config = dict(
    num_hidden_layers=18,
    hidden_size=512,
    num_attention_heads=8,
    num_key_value_heads=8,
    head_dim=64,
    intermediate_size=1344,
    vocab_size=10844,
    hidden_act='geglu',
    norm='layernorm',
    norm_place='pre',
    norm_eps=1e-05,
    positions='rope',
    rope_theta=5670.0,
    rope_fraction=0.5,
    qk_norm=False,
    attn_scale=0.125,
    bias='none',
    tie_word_embeddings=False,
    parallel_block=True,
    init='normal',
    init_std_qkv=0.0176,
    init_std_o=0.0,
    init_std_up=0.0176,
    init_std_down=0.0,
    optimizer='muon',
    learning_rate=0.0123,
    beta1=0.9,
    weight_decay=0.015,
    lr_head=0.00396,
    max_grad_norm=1.0,
    warmup_steps=200,
    schedule='wsd',
    decay_fraction=1.0,
    decay_shape='linear',
    final_lr_fraction=0.1,
    batch_tokens=131072,
    max_seq_len=512,
    doc_mask=False,
    train_tokens=1318000000,
    max_steps=10056,
    dataset='wikipedia_en',
)
MLP neurons of a small language model. Each row is named by its layer, matrix (down: output weights) and neuron, and shows model dimensions 186-249. Each number is 50 + 15 x the weight over its row's rms, rounded and kept within 0 to 99. A neuron's up and down rows have the sign that makes its largest values positive.
A block is one neuron, or neurons of one layer that tend to fire together. After each block is what it responds to, as a language model described it from the Wikipedia text at the highest values.

L4.down270:58 34 46 63 22 67 65 56 64 48 79 60 39 46 79 64 48 61 53 48 76 45 77 89 51 60 26 68 29 68 43 50 35 48 33 56 50 45 43 35 42 79 11 32 49 53 53 48 64 57 61 49 41 34 27 25 40 56 35 65 52 25 82 72
Responds to: Census and statistics text

L4.down58:35 60 69 51 36 38 65 59 25 62 56 32 38 64 46 35 78 41 59 36 64 31 71 51 59 84 45 48 37 51 40 48 47 54 50 38 43 22 65 18 54 50 22 56 37 57 53 20 72 27 43 83 79 41 33 59 48 24 57 39 68 50 55 41
Responds to: Passive verb participles

L14.down22:61 25 69 29 77 55 44 60 60 41 64 37 42 56 67 34 47 70 47 42 45 51 46 47 39 54 51 54 51 63 55 48 46 31 63 08 49 72 41 29 46 39 54 53 79 43 90 66 88 40 45 39 45 45 40 52 65 56 41 55 49 46 58 48
L14.down244:65 66 59 93 74 66 54 32 83 40 46 67 79 53 28 72 76 49 70 49 63 41 41 29 43 53 52 63 47 49 45 79 36 44 30 77 22 56 54 32 40 54 51 61 57 53 54 38 35 60 56 57 42 40 57 37 54 35 70 48 29 57 46 61
L14.down440:15 59 82 46 28 51 38 35 58 43 24 17 72 54 45 36 48 52 79 27 56 53 48 50 43 75 52 47 29 31 49 38 64 42 69 56 65 46 64 53 64 66 47 41 39 39 36 51 67 51 44 29 16 47 55 52 33 62 59 41 65 46 53 35
L14.down829:35 45 77 49 52 80 50 69 56 42 71 47 50 42 44 43 52 49 59 44 36 77 37 98 39 64 45 70 73 64 47 42 30 30 41 56 46 27 60 54 59 35 52 39 79 26 40 23 23 37 40 45 66 45 39 58 26 31 51 32 56 58 62 38
L14.down922:67 36 44 50 53 68 45 29 59 55 55 66 49 50 61 45 38 42 56 46 56 37 87 28 30 41 53 49 42 19 53 81 40 53 57 58 55 38 30 32 42 47 52 67 35 49 57 24 59 42 38 43 57 39 64 60 72 30 41 59 59 33 60 31
L14.down948:54 74 46 46 42 34 43 62 35 60 71 64 48 66 68 48 26 63 61 46 61 73 72 35 33 36 46 64 48 39 40 69 51 52 45 44 70 39 28 47 37 23 68 89 39 63 62 36 73 59 46 46 38 48 61 52 50 51 25 49 69 64 61 64
L14.down1001:72 46 41 56 64 70 75 62 63 31 60 59 38 12 68 32 57 82 53 27 50 58 41 56 58 45 72 45 70 49 45 70 78 46 43 52 36 56 31 59 36 78 46 28 50 60 30 42 61 38 56 54 54 66 71 54 43 59 29 56 66 47 72 53
L14.down1061:47 52 56 36 42 85 26 62 37 68 48 63 47 66 42 52 50 45 51 86 55 63 57 46 48 61 53 33 49 46 20 53 46 59 41 46 51 16 29 33 55 45 16 38 49 35 34 69 64 39 46 59 48 59 58 69 27 55 74 16 90 52 60 33
Responds to: Before numbers and modifiers

L7.down382:39 27 47 36 65 57 48 54 44 46 66 68 20 52 52 25 27 47 78 49 51 55 17 53 76 55 22 49 46 58 65 36 50 23 67 60 38 74 44 29 99 30 57 66 38 50 34 76 29 59 19 78 16 40 72 47 60 45 67 77 71 83 37 31
L7.down552:60 18 29 46 72 61 30 58 36 57 69 35 15 61 69 63 63 40 63 41 54 68 56 56 60 59 48 37 57 48 32 51 52 40 43 56 58 52 49 58 49 68 67 58 31 38 76 80 52 41 35 50 53 47 54 55 51 39 34 30 54 43 81 65
L7.down587:60 46 56 65 47 58 44 44 44 34 32 29 63 37 61 72 48 42 58 40 76 63 41 50 37 44 57 71 44 52 34 33 43 44 55 58 41 53 37 49 21 01 36 44 53 29 42 56 14 39 35 27 37 37 66 66 42 44 31 72 38 73 34 43
L7.down687:69 64 69 10 25 56 67 49 45 56 50 52 43 34 27 53 40 67 59 27 52 51 48 73 48 51 65 68 62 63 44 56 60 29 58 45 50 26 42 24 45 68 59 58 22 65 60 34 57 63 41 29 51 64 47 51 63 38 72 39 41 61 46 54
L7.down738:62 57 50 55 39 36 64 45 53 42 50 64 40 72 36 41 51 58 37 41 60 55 46 69 32 47 55 48 42 63 37 51 46 19 53 39 55 48 52 48 36 71 57 48 55 44 71 70 44 45 44 47 50 51 53 67 69 53 59 42 57 58 49 62
L7.down778:39 36 44 63 50 73 44 75 54 47 56 34 25 66 38 45 62 67 56 43 13 49 41 56 42 58 23 37 65 65 52 18 34 28 30 57 65 43 74 66 53 44 50 28 83 54 48 74 79 31 20 42 52 38 50 35 75 57 71 43 46 64 33 44
L7.down1061:50 52 62 73 66 21 18 62 73 50 53 76 35 25 48 39 40 25 57 48 42 47 83 48 46 37 21 36 90 77 57 59 52 63 38 61 33 48 46 62 46 63 68 32 64 68 63 68 75 50 41 34 47 55 44 56 33 34 77 46 49 55 65 62
L7.down1216:59 43 35 38 55 26 50 62 63 57 54 63 18 17 43 79 67 53 59 54 46 68 60 65 59 42 43 43 50 45 38 49 58 46 51 67 20 77 35 62 57 29 82 46 53 56 50 30 26 52 27 45 39 35 40 63 54 62 67 51 37 51 33 29
Responds to: Spelled-out number word pieces

L14.down59:68 47 78 45 61 64 53 31 32 57 49 58 56 40 65 63 46 43 60 57 50 75 48 74 43 30 47 68 37 54 54 24 28 61 55 58 67 48 29 70 47 54 55 54 74 45 69 48 32 47 53 54 53 44 76 42 55 64 49 52 66 27 45 66
L14.down123:56 39 29 38 86 60 51 47 58 26 72 35 56 75 32 38 48 38 40 52 32 42 42 65 51 31 68 38 41 50 74 49 23 37 61 41 80 51 36 62 71 46 56 43 40 61 75 58 44 43 58 82 57 40 48 56 78 57 28 25 53 52 30 34
L14.down213:61 51 57 63 52 41 80 53 48 40 46 23 53 48 38 30 63 60 64 40 28 45 76 33 58 63 55 63 52 45 73 49 75 57 63 62 23 31 51 51 81 44 38 26 43 76 38 42 45 64 76 53 86 38 48 43 63 55 91 68 38 62 41 64
L14.down379:67 54 40 55 38 67 47 44 53 38 51 50 60 38 55 75 35 42 26 51 70 60 61 42 35 39 40 48 49 52 33 63 30 40 60 59 50 30 79 60 34 38 53 51 94 33 31 41 46 35 47 56 47 43 59 57 58 64 25 58 49 52 62 12
L14.down517:45 60 47 67 61 54 51 34 33 67 39 42 58 59 80 45 36 59 32 41 46 80 49 40 31 60 69 65 57 49 60 60 38 69 42 43 49 63 42 34 72 54 39 33 64 61 44 46 74 46 32 67 76 80 29 40 64 39 61 77 54 39 54 42
L14.down821:66 48 41 47 83 41 21 34 33 56 52 42 40 50 57 58 50 40 44 40 56 51 44 48 49 51 32 65 31 49 16 65 52 72 72 74 49 39 11 42 56 36 72 48 37 53 31 60 38 78 73 50 61 17 61 52 47 45 42 62 14 54 44 31
L14.down955:23 35 62 48 55 47 76 37 50 80 45 36 45 56 38 64 42 38 63 45 63 51 40 55 48 52 50 43 44 27 47 81 41 20 63 58 62 74 73 41 35 48 29 47 30 49 39 30 33 69 49 28 59 45 61 46 38 48 65 56 48 61 48 45
L14.down1166:43 52 79 52 64 51 66 49 41 45 47 60 76 49 56 18 46 63 59 78 50 67 48 17 89 07 51 46 41 75 36 37 69 74 65 67 49 66 32 55 70 58 50 55 47 74 51 67 33 27 60 49 34 67 54 07 47 67 43 33 44 27 47 79
Responds to: Change verbs and measurement units

L14.down79:66 65 25 40 47 69 42 48 61 76 72 63 42 58 48 60 23 46 47 74 59 55 47 56 13 52 62 47 56 62 38 46 33 47 52 23 68 53 44 40 26 72 52 30 30 65 61 40 29 32 58 43 46 44 58 59 44 41 47 76 53 41 32 22
L14.down347:51 56 61 16 58 35 52 47 31 39 89 52 39 65 51 21 54 56 58 65 22 39 41 79 73 66 54 73 68 38 14 34 62 68 49 66 58 55 56 12 51 50 52 56 61 11 48 76 73 62 40 42 29 62 49 25 59 57 81 39 73 54 45 79
L14.down475:68 55 32 59 70 75 46 47 46 38 27 90 23 61 70 41 30 74 61 64 44 58 72 53 67 36 85 61 51 60 59 30 21 31 45 51 78 72 22 66 50 34 57 55 50 52 30 54 57 46 32 49 51 68 38 81 71 66 77 43 39 61 53 58
L14.down597:60 39 70 64 31 53 19 50 47 29 58 33 53 43 35 55 54 60 44 55 53 48 73 55 40 52 60 52 38 65 62 83 50 61 65 51 71 65 48 65 58 37 68 47 54 54 56 45 47 37 38 63 42 47 53 38 49 44 33 62 04 50 53 41
L14.down719:60 36 61 64 62 70 30 54 36 73 45 48 58 46 47 38 45 66 26 46 22 28 69 68 30 34 50 21 35 73 52 54 57 63 48 53 31 47 66 45 26 59 25 64 35 54 63 50 50 63 43 64 67 45 80 52 81 51 32 72 52 63 84 58
L14.down750:37 38 56 34 30 41 54 43 46 46 57 59 35 42 54 13 56 87 34 56 35 82 30 52 60 71 71 54 19 28 46 51 38 39 43 58 56 65 48 93 30 74 64 36 55 54 41 64 41 57 32 64 38 41 43 46 27 38 59 66 45 35 59 67
L14.down794:58 63 40 51 26 48 50 75 66 56 66 51 57 23 44 33 13 27 06 51 60 65 29 40 17 35 29 74 48 68 27 55 74 55 30 54 38 35 48 21 34 22 54 48 20 55 47 33 48 81 51 44 34 43 87 38 57 51 52 55 57 40 61 55
L14.down1325:76 25 30 46 57 60 67 66 65 55 74 55 30 42 47 47 33 53 39 50 72 48 43 59 86 55 64 61 48 38 28 51 35 35 63 45 40 58 50 44 43 22 62 52 62 59 51 67 80 62 51 64 50 43 54 62 53 67 70 49 63 26 43 63
Responds to: Decimal points in statistics

L4.down218:42 61 44 36 79 52 51 64 63 57 69 52 60 83 61 50 73 45 54 53 28 37 54 54 39 64 34 84 55 01 31 59 37 37 45 64 62 51 46 60 48 72 42 39 56 47 47 62 37 56 47 77 38 48 42 58 45 48 22 47 66 78 59 58
Responds to: Decade and period tokens

L14.down129:72 38 73 50 53 44 52 44 47 73 70 35 64 51 47 22 61 49 60 59 48 49 34 79 52 55 35 69 28 25 42 41 47 51 16 39 48 64 54 39 36 25 66 37 49 32 55 54 34 86 43 65 47 60 40 76 68 45 39 39 11 53 65 40
L14.down233:38 25 52 47 48 52 40 57 48 32 61 38 46 51 47 13 66 64 44 47 38 57 62 71 67 52 41 73 37 12 48 55 42 28 81 72 44 76 67 38 47 50 32 37 45 36 14 45 75 40 48 62 57 73 60 47 44 54 45 40 25 35 36 41
L14.down433:51 72 66 43 64 59 56 40 46 58 59 34 50 38 40 25 59 46 57 47 53 51 25 42 48 72 11 40 20 54 43 43 40 36 43 57 67 50 54 26 55 58 50 47 19 23 51 50 51 47 58 48 49 27 44 33 75 75 36 56 37 43 57 32
L14.down614:43 43 54 58 51 65 54 36 39 33 53 53 68 54 68 37 66 33 45 45 61 35 41 40 52 66 52 81 16 43 54 61 22 49 69 43 69 41 57 50 62 41 46 62 47 24 34 40 38 59 62 46 48 48 71 59 48 62 69 38 37 35 61 44
L14.down712:53 38 63 40 63 46 36 47 47 57 72 57 19 61 46 45 47 64 23 48 59 49 70 40 44 32 60 40 53 43 57 49 45 47 40 84 83 39 35 61 64 50 42 24 79 36 46 43 64 58 45 69 44 59 63 68 53 21 36 43 58 10 82 53
L14.down744:60 38 70 67 49 35 38 56 53 34 59 57 38 56 61 51 47 54 71 60 63 62 52 23 34 44 56 43 45 29 64 64 46 37 54 65 43 53 54 60 31 39 24 80 52 43 84 48 52 37 54 40 49 48 60 47 76 21 31 39 72 43 21 33
L14.down1224:44 63 31 73 51 49 58 51 37 44 56 43 43 71 66 71 61 55 26 61 40 52 36 56 45 69 36 70 65 19 44 56 32 44 48 51 57 70 55 66 43 44 52 53 48 58 33 44 37 49 43 85 51 71 63 29 31 52 39 33 46 51 73 40
L14.down1250:35 54 65 67 52 52 61 31 18 60 72 50 67 42 55 51 61 57 32 35 83 64 59 45 46 54 29 36 50 63 44 32 65 62 58 73 76 55 83 65 43 66 27 26 62 21 19 43 52 55 61 46 47 53 57 75 35 36 41 24 51 26 80 42
Responds to: Predicate setup before participles

L4.down68:21 77 20 46 35 60 88 50 32 24 25 32 69 50 48 56 43 60 61 41 42 36 76 68 68 41 54 74 64 29 82 36 56 43 39 57 55 61 69 58 56 39 60 63 43 20 55 36 50 74 62 26 76 49 45 55 68 50 22 61 52 62 60 57
Responds to: Anaphoric it and which